Part of a small language model's weights.
Size: 14 layers, 6 heads of 64, vocabulary 2048, 26M parameters.
Training: a variant of Muon for these matrices, 626M tokens, 4776 steps.
MLP neurons of a small language model. Each row is named by its layer, matrix (up: input weights) and neuron, and shows model dimensions 80-207. Each number is 128 + 24 x the weight over its row's rms, rounded and kept within 0 to 255. Numbers have three digits each.
After each neuron's rows, "fires in" lists the words (lower case) most often at its 100 highest values on Wikipedia text that the model never trained on.

L10.up23:156148123107103070148108129113110120118125136137151135131136120110147106097127122140099113101117132099092162074138132103129106129133150158140149143153090075141123108156117127082105140111151168155085142128134118125089125139103121163121107081143109112120127124123113114099144167097127159156108151105150085105129157108148142178133136143115151113105136129108152102125103130169148146113111
fires in: "to", "be", "been", "is", "began", "being"

L5.up276:161099112158121123166168113092123153163108130162137145091132138113122142135143131210075105104176157121159087121114155129117134111147129147147158115169124119121119093180134159120134123173111104112164148109109129069146113123101130118094191118078099151132100106161130182126097156113086125179111166127161182103115163090099138090124098139134173130147119113113082129112108107146159134122127
fires in: "born", "preceded", "year", "time", "country", "until"

L7.up1120:076134104102117135104104113124132123139143115108081155073071143178155117119124184125135089123149093119109108137110136111146079133143182137138129146150138152191141137119138095122111133150115123079135137079129130125110119137165116140148139120139166131146160117094130117084142091146136087125104139117113113130159131115138125133139130095140154090149115084118132131128136147117130084125109
fires in: "their", "his", "its", "s", "increase", "her"

L2.up1229:171172139063140129134119128114172162084161200197124123163141138119128157107118116100090132130107086113093111132143134132162123089136122109111160125124097073114174164157124140105086139130131136083181169138146137150103124119111121107112142160139131172111134134099114143179105116127143078132118139125135146087142136129111128120131139082115113147107142122121136139136103112122148137062122
fires in: "are", "were", "those"

L5.up428:119168119162171166125121139164112144091159135117133137117119058150097129171141144120098107134097123132096081150111129109155166083148160151121122140125120146132140174121119156156132166114154107113164085102108137130125097122101102139154127129086115136090136121150155077142113160127100155128160172163143166123109114140103147135135090161141136156118079114134142113128116135147111098133167
fires in: "genus", "none", "germany", "species", "noddy", "one"

L2.up607:127114133146086133114144126126116131140166108122093158156107160127139135127106129125108110088111125149160099180139090118142123118094145133161126177131105115122121130130125148193164115095125149127121135136143107079117150134149134121135146110169096141105138092156129150099141127132123155155121118140126134123172150155082146155157105119129098110120069153102088123116094125139185161119078
fires in: "more", "open", "opened", "theodore", "in", "financial"

L2.up309:157182130176124140090129107150090131135107136127145134110120116125189144117120143113067132077129164159154179145134127138155087114141180106139143082154128149117111069130147157135145140151086138143139170112095139099119170095112125142162145129136129085149136117120128131161135142136151175091124170142133090118146090136126097140159162133149158153125108170116132113153091118146139121148129
fires in: "used", "published", "preceded", "announced", "built", "office"

L2.up947:110139114115153078120106117140145167146151129145138102132146153099130128154121129115149118116090108131109182134118135149128174137097138142074169144167114113172148147164122094112109157115152132061114163143161113108077123139130127120174125158100173094106142151115142137143153108117111122157123135126112092115087119121060101085158171139159119102121143069154120098136130080075132152144114
fires in: "is", "can", "are"

L5.up118:147154150105093115177149148116130125114122118136098112171156146115109160115149172115143146107137125147146129144129120087149111142154124136139159144136128149149136120163089124094128120102157138106108142116129094133080175125140122161130134143059118097117168060140133164143086177152146116159183139102088108156128136100178082086151150130124143137110139141162143143137152161201121142110084
fires in: "at", "during", "attack", "atkins"

L7.up1158:121152087147132123152167126075129155127119106144114138160117124116121139164166111133109123124128126053153121104129089155127119102112153179128134131145188169079085145125147104159143114150108106145075162122136154136086108149130140186156128166170144133173121104145158142082139166118133125102163125102143166164152108141084095120147137169134133144149099138132125078146126161143073120164130
fires in: "a", "the", "an"

L2.up1083:163144143131113112104132079134140131124121143086119142115121142139100153133116121151136087097132167136119137122181137116117114095115142110126136116140121138096161105126148117138134092115105084153118121121143127111142113128161140150127143121115098120058147134130102080128119099115149114137132157139082141154097184140126095118175148186150076131110136144108129132147139124179159105149146
fires in: "new", "one", "its", "the", "old"

L5.up1066:139063111141131087163131139095135124098138099110104142106146122119145181167146143152138131149109134118089111106083089124149135109126148148166119116130110126158178121103174143153118162120122081120085112149124109094123101132141158148141121164085151115088096125087114091119147169134071121148154131141143087144116109079119107143111098104088091153098172144087148126150162103089120124091123
fires in: "that", "if", "when", "whether"

L10.up100:133120109145149095147091133138091139123146126113121124123130142121134105121154098165124144150090138113116157102102123137148137134101112117160146144134144143124160130145139113142125100145153117157100107139134149096119119094137148132087111139115139159158171140144136133103147114182137117151099130129097146098086159134109127135103135150130109159119118180117144147194100156105152119088109
fires in: "can", "to", "instead", "would", "creek", "should"

L5.up497:099092128109147113162132132147125111150153097088142098113156154108155135139133104130109164126097143155166126095140133142160150115109106127152134181152128087142126099127124100153109120115106086099120139116134133128147089078122125134131167131144145153143092154112121093123149122104090135169110133178107116094113141094127151121113108157082144137135112167070112144108144144143132118110130
fires in: "can", "would", "could", "should", "will", "may"

L2.up91:159126111091095090155109139097102119091136125129148118138102179124124104151158130157117138138152077108153191113126111063105082140124139118139128133111170122124134137132099152187129117128100115119119167159149143133135090100068143117175146126139142153142131149090111128100100155096109137126179128136092098100132115098130096158091124128133130134143089146118095114123107157132107147100105
fires in: "first", "service", "records", "vocals", "recorded", "instead"

L10.up1191:075130138148096119113139132114115152111104119158175120115155155081163117154138144149134094118152089090081113140126122123140118104098128139132143138135123165163120154096161145162099140121129107131075166135163135169134126199141124130148128144131120140129170131091140132112144126089125122151137130137044137130145156064152144104116147113154128131137110110141166119121150139087134112095141
fires in: "to", "similar", "not"

L7.up1181:112069094108109160120147139138118143103161129107118129095123118101107090160138093107143119079091149123112110084158147106116102097156148123098117085131135099121158149120119093132189123117141113136124125109118183131074109147188095173123105129164140151095134128085134119059123087137117155151137132133127158096148174158140132100118151119134120176127142120125100139147176135097142140130154
fires in: "an", "children", "another"

L7.up488:142095131150101137111148131119135147131143155135125116151103088155162134104118159146107098163138176095127150123109138162104117146166153126107140146126142129133135120147085111116118137098143109119161125102144119145147152109116084116169107116144142123190137139116152100082113133111126152111110191085151127133200128101150092116134134133086129066131125159167123083143124119115105110102133
fires in: "and", "worked", "would"

L2.up603:162123130130104122121089167095112104134142120135124133156140125118111140139168186102114184129165148136123115147131174125102150121115117097114107123102106091109136134139104159142156109111142107095124123117158132115147081134090203108104146181173109129142125108101096110158112109165121157168095136146129116117126135078127115120117123133138127106103085161124159143162114120089129118125123
fires in: "which", "that", "where"

L2.up330:138131116135098078106108134145191124097148146094103106087106128125137144147115119125110146146114116127141140094136128153154099119118152151141153086137111085167145099116125153087131120102140126146117159174120138149155108138117116125122146109129144105052089146099129114160103086105126132121104133098100154151137146121162099104121127154072130146110176143103124100085157144075170116126107
fires in: "while", "although", "when", "medalist", "though", "medical"

L10.up463:125144134124088137124112165135098160119152128168199179153101214115131157115127130137134127119099125128136141099141105152118105119138134114128124145122151123134147109120122137133146109163107153125129132172117154124098159141116133145165112144120146155126115156145174111103146104128136138108133096146103184135180130125087135188135138132112134172138102150136201129145165109080133122173115
fires in: "a", "author"

L2.up228:167137121107132081124124108139126121112179147096141103150139170124173097106142098137094132132106103167141135178154124135111107138143137106173115126097185082124156130107113122120119135128154066140164130124138100104135136132119080102155142140133115155086133087117144102146119124131124161126084146151135152138077086124155110118108098193151154135161124123157113141113133177105081140155133
fires in: "while", "based", "increased", "away", "railway", "released"

L2.up338:131119165203097155133108105147100121101140145052123134108114127104126118116146120139132129163119108113158108112084130170129171110136150090119144134154116161134150136131146120148140114110133115103113142116140119088107123139123100111067102161114133103154123089068145104079095132108116117165136121161147117076099143118084115135136121172109142149139099156116159151117128161125118132108135
fires in: "one", "father"

L10.up243:147166117144149119137121143108158145117101114105112144137123120129140091130127106130088157115123126133152168103106164145144135107141112089127091144126104136134137123101159134114153118164085062136094115117110103122139109118130160146137124110145136134144162147085153143092132099135120099065128124183155084124130111139162125164163103084149129133135161124189115112112120170153114137129085
fires in: "a", "author", "available", "the"

L2.up270:118112157107091138080138134096122140138137117137109152137125139154107105114112156132138122128111152119125136094165136124149161132104081124097088110107140122139123116123110103099126115072115146108120142160163110150119123139145088154144092123116136135086127144110134117109059147103110158111119110116111141150222107171119121140097116150093167124175174136135087124123133143113093129109113
fires in: "a", "an", "another"

L7.up587:101134132117109122104105117128088102138097137153120106105133149143165107142119136128093106112136113064152094114146125112127146078138113120135137124100084091172140160140148151161117151129088119137129140148146122153130084135083118166141160127146130107114137106126169147127179109118127128135116164133106118122117164142136190135114144175109138143129151132089168135137104132153163156132138
fires in: "to", "not", "had", "help", "having"

L2.up1180:113182150154115124145101129149152150104115151169120157083113146112153199081110092151134154063116139124137136159144121109162109127106152127142154104115098112121100117167153144141140145091118114103163134121154140140130137143091150144122085110136145136125103177106073126109099134122127151165125095082125154143129152129165116132149155134098133141139104145161104184144128133073091118106129
fires in: "name", "names", "renamed", "came"

L2.up254:103100095134179091137114105122101117058143142146150078112146147151097092142134109140133127094113111110118094082151124124141111127143147110128108095127121132112114114145148143103131107133124139120118169145154165115072113118093105166166129132131113117107147103108108122090138149123120183161133058113150096128146111133152135100098102139136134143150128162128154150166140146106125103096124
fires in: "first", "also", "never"

L10.up966:151159129121150146172144133132145182130119135169136149132140134135124138094108115116123099126115137120129117103087158124124161112135124140115088163120143158106136106126141134162126118113147126106122144153113139080141091139092161164125141159162112159108130131083119119131139145123149093074106113137148194144133159150099151120115125135144138176110138149165099100133147124146111121162160
fires in: "a", "one", "available"

L5.up617:174107148124115154141132122115154145105165116108114091110110118141104159132137138126115170147129141101130157126117149131107138117088130097143117151079117117135132151158114156115125107099118099123108154135110134139146100133155175129113137126137116111116106138087102152148177169119113104137139095122152131140063138097091113146155113144158107095139120122120131126112160134097070180160161
fires in: "although", "which", "but", "though", "while", "whose"

L10.up865:115108129096127100140128142114133106133110112146142074112092132165159136134079098144131140187082118115128135119129102176140094127104131133143148132075148171149139160131143136163118097092146159144139075105142158110122138142160161150156127113132102151172184080128198157102134134140138150127145144124107125090106158083135134126133114138120092077135127078116137157125144132110121117129136
fires in: "to", "would"

L10.up784:126087136147131096136102128147127117102134128119112110100118139127122107149122092131147186115101153127175160156108130131103126068114112093059077114123146142090127145142154165109148150137151142129142106132153120124138090172137109122113121156135108152131149131092142137118081186130105095144120113162130152162137155091122175131166150152146114119148111122125134132133125145093117168157149
fires in: "a", "one", "two", "fourth", "six"

L7.up146:155102125127101140094133142105107136129136107116131119181104127127129139128116156141145145152160131105114119116125202156153135141098121132104164124135113144143126111151111127098122128113154103103152147126134151147134091110099126150161110112075138146141089119096097165120118118152118130118130147126168103127098161148145132134173117131135128128166154090090086113151103133121114175094203
fires in: "he", "and", "who", "we", "health"

L2.up576:151130106091135129094110166109166148121138145109118139164133157102149178115108125127116132115107141142130148149121123122153069145132183111100171115091124128130122106135111132113099134074118116132120145119147197162125063070123152130139142133141122087096138101144113117135122090131123124148124137144174067126155134113134105137174178159116122108133126154148103151100131121098130193159139
fires in: "which"

L5.up1311:170132135104082142118102110135154146087114123122118100128124201129096121140186156119159114149166110149067108136113126145107128159136143118163116122116138170135168107128112135067142169141131135082140180092125128135139147152161083074137117112105158174077104142157144166122157124153149143098096108112138151128076132105160146129168115124122138096125164113158110152137144107095163126143155
fires in: "of", "s", "different", "its", "own"

L2.up965:150184100085121127137163092091140124172149112143118123121150152122091136113140147154104105114114107143151130133113106079110133113145138129117103128125119139112118069155130122107122154138156124114121106092135128149134159093087140150138155111153113125111174142102172110117115093074106152155102131121107107159136134112114108110108134106096119139126098139113129152148136124159140130115067
fires in: "second", "first", "third", "july"

L10.up129:140089114116135117110105120149174152134133120113156084139169176155145172156102097151094127119126154154093099101147138097127141129137089139090117123108111114108129148140133164135134116095138076106090150138076118132121126098114153129151130142156122183123153162119096119102177148153122137152130167146135146130139126092121111076106131148164093133090113123163157131129126159083141169154120
fires in: "which", "that", "it", "who", "what"

L2.up1096:142143101163104112130121097088106140125134123150126097128136161113103105131120119123094125098092129112149110125116106075148155120173128089114101122102135124102105169147136154086171123123170114132139138127118107123098105168079145125171176136135110138157126143108145139143130117097069128130153116137116134133116139122114117132130122182123108136108157152103154146147144107115174167119129
fires in: "first", "third", "second"